config.toml
num_hidden_layers = 8
num_attention_heads = 10
num_key_value_heads = 10
vocab_size = 8192
norm = "layernorm"
norm_eps = 1e-06
positions = "learned"
bias = "all"
tie_word_embeddings = false
init = "normal"
init_std_up = 0.0268
init_std_down = 0.00671
optimizer = "muon_variant"
MLP neurons of a small language model. Each row is named by its layer, matrix (up: input weights) and neuron, and shows model dimensions 176-271. Each number is 500 + 40 x the weight over its row's rms, rounded and kept within 0 to 999. Numbers have three digits each.
After each neuron's rows, "fires after" lists the tokens most often just before its 100 highest values on Wikipedia text that the model never trained on. A number after a token or word is its count.

L4.up429:497473523520526477555436454503578524425506487499477512568522459500512479444500508525562398502538469511463496439409538435485564498553619464504495498472530514455526451521491536522499574453482471504507625512517468542476507453500469493474527458509498499456458471581494489477541469465475546500
fires after: " the" 34, " a" 9, " The" 9, "'s" 4, " his" 4

L4.up548:477602459486532481491552416448594521517518507513532484507481439513474466504456587492461528504481538489496519506549499502486451467545394500442502474484495564486525588402491551501504507497517502560514548454532552418501410506546535450493500528536491602526494514449530607451490481490545506526
fires after: "\n" 50, ":" 7

L4.up40:464563554429616487530434502545484469453483497476566537503455477486482508437504436507502508511519531462514477508514497551444488524553482538486483447488539467540495550506501491539530520440458508495481540546498473465492541510503467624491544487476482511515501516530496499509475563454487544472
fires after: " the" 78

L4.up1917:527509556481504494623482550451522476461483545466511440427449557397523487460458489508401526460438462490460494503465499456511457452469514442500519499457491502481554471470444486564497472541505477470512516540451546532462490423437538549461490533499550521476543503522489536545486516475548487444
fires after: "|" 24, "/" 9, "-" 6, "==" 5, "–2" 5, " F" 5

L4.up1161:420505548505490483461512509498535468488506510506496439513416449503511478500536499517571492447513518459532487451486493473503500550461505485476457452464497527439483480474504510536509480495502509520487466459447466470524458493417506502548425418541537529419481492478464544559480445471435537527
fires after: " is" 19, " was" 12, " in" 9, " became" 6, " as" 4

L4.up48:530500520487506570478510475435519533492514557529561526406532539497571538511453462474535484431510521523523446537519466503528512446484474491406510479541556490509445459452465559466490472452527474526525453540458508490468492468554468510553489472497509510513454479486510394495582477487427483476
fires after: "\n" 38, " \"" 11, " well" 10, " (" 6

L4.up1093:508494472567510488522518536446484499408476548497492511477523454516516547457471454475466478560458536429505409536471529491465468488515535532439474475463508485445493501459478571497452467499519585521493517484459494537513511516487503476528525486550460558490492516535497521512476501506507531547
fires after: "\n" 32, " in" 10, " on" 9

L4.up1298:487432497479580510443495553563513505482463507593458486517530525550535476532483467430494510553538486535490458498523489481481482466472532480561478459498550436489532521512500502474471454470462561504503396503534461506496509548496495521500570446469536520459507492454549497498524505498522514408
fires after: "\n" 31, " in" 23, " 2" 4

L4.up1448:545492462510514553540492516512488490459432456541469485442533528422456491460525451407519478461497516411388462435500490539416525504553514514496491522485499520483545475472436495463496543477475600571521492516495506462621568523543450494538498573558474542451548576516576500517444539435516528475
fires after: " |" 23, " " 18, " 0" 8, "ale" 5, "s" 5, " Pr" 5

L4.up176:524468505498529525491535573521515367440475529505466504510508503448483518563550439515499559439454568495600460436493462525471518450518479573401497457508416480434523523510499463498537585499509445548494507509527487487444445529443394456519458504491625556456502548442493507546501523467499560516
fires after: " a" 32, " is" 11, " with" 10, " has" 5

L4.up352:399535517499495475533473534505453429480466570516522509467447462478521538481449470483513514500486454516497533510497449474529433482427420535538495494453575454517584585482520562516481518547462472505478549516520505537474471490529504606507506488536529494572496468501503490461549508500471521491
fires after: " the" 33, " The" 14, "The" 4

L4.up2016:540581427484535488552456404521518501395503492464562506480490511504533480467451452557451520553505455465498481524534508468521557469528409513485515567453476517587583492520534462540528416481492514475473501519531442477476430524489457512481429513469524541461473546544513532479543425476480514520
fires after: " the" 45, " first" 4, " second" 4

L4.up1046:530491500473537433473457488599467543439434492462494516543494519581490462486516496478617431557434507444561497484522514530472479523497524471474483478549447513520490541569479514489499491505476510518488505513441471489471489504561450442449484528588474536533507521418415522537478522448545567528
fires after: "\n" 49, " All" 6, " Al" 4

L4.up170:483532453523429528538534434465448496500547611523559550490452508488512540468514407507468466476465537511533515543482466552534594523521551521536512561513548453516555533484449469492561562554563546529487456420513498488516495439560421521526473629477483515468509496560518510562513550486484510473
fires after: "\n" 73

L4.up2272:522459518551524491477493558476498499466529460460501470493466501441595460453481515551484488497481511524544506525507553546508475452509458542515481417445559528475454492513523472469452501514504514487443531472483545464529510545572370443543537425512469586515581543436533499520418462475475466536
fires after: "\n" 52, " \"" 10, "—" 5

L4.up669:472446467538438483473461524510565491449423502449476534576454535454475542513441522516495488412549492463555473439513552453533512487512504515536509473466498459457514504540496505432504484466442549551470480609529490419427467507470479454564475485520534519502385481549470470513514510499546556531
fires after: "\n" 31, "-" 10, " a" 5, "===" 4, "==" 4

L4.up802:476493438432523482563515507547457480402523475448541506554491479440503495511554503533579526456494510452492469453529492519512485523504541470451508525528474529512621525480422543509430469537437432503453549519491437459463544478479497528535515423485529594542490474495527509565537466452473484527
fires after: " |" 25, "-" 10, " -" 7, " " 6, ";" 5, "," 5

L4.up695:493511504461493431491405492488483423505520480499466520457477488515505495428529494475484469518468494529491478452497486498457492508491554531472495516509478439492556474574458585540451512562459553505524477468488491511580508475566467566513528567508446536548418464494527449545517491476485488512
fires after: " the" 54

L4.up989:522506499441431438477476504506532479464461539495490477561416444464548458509520568532491515453558501514539430544517455563521470486449550545454552503487515498491506576506452495516465537462480483489475405577589445529498483493474468535495528462461531477504472481440471477414584516530470539486
fires after: " 0" 24, " 1" 20, "2" 5, "3" 4

L4.up1879:479525522526525496515461556457517543514447605539529456480525532444533550470511460469500542480461494574516458486446507506509502513429457553505404510410489501484499490507466495527469447523502485507464540483499471507529522515531518467509563440473437522440528415488532470511465535461598511550
fires after: "\n" 70

L4.up200:537553445471465465503451500498473416552512534524556521438481574539416433444492562518472531471608527497514443515484504492516496521430532482500475572516538475443501510445520406433496511518476543517515386475462477509444490554489593572484470529515518461419524456518452539536472500487493489454
fires after: " In" 21, "In" 16, " in" 7, " 196" 7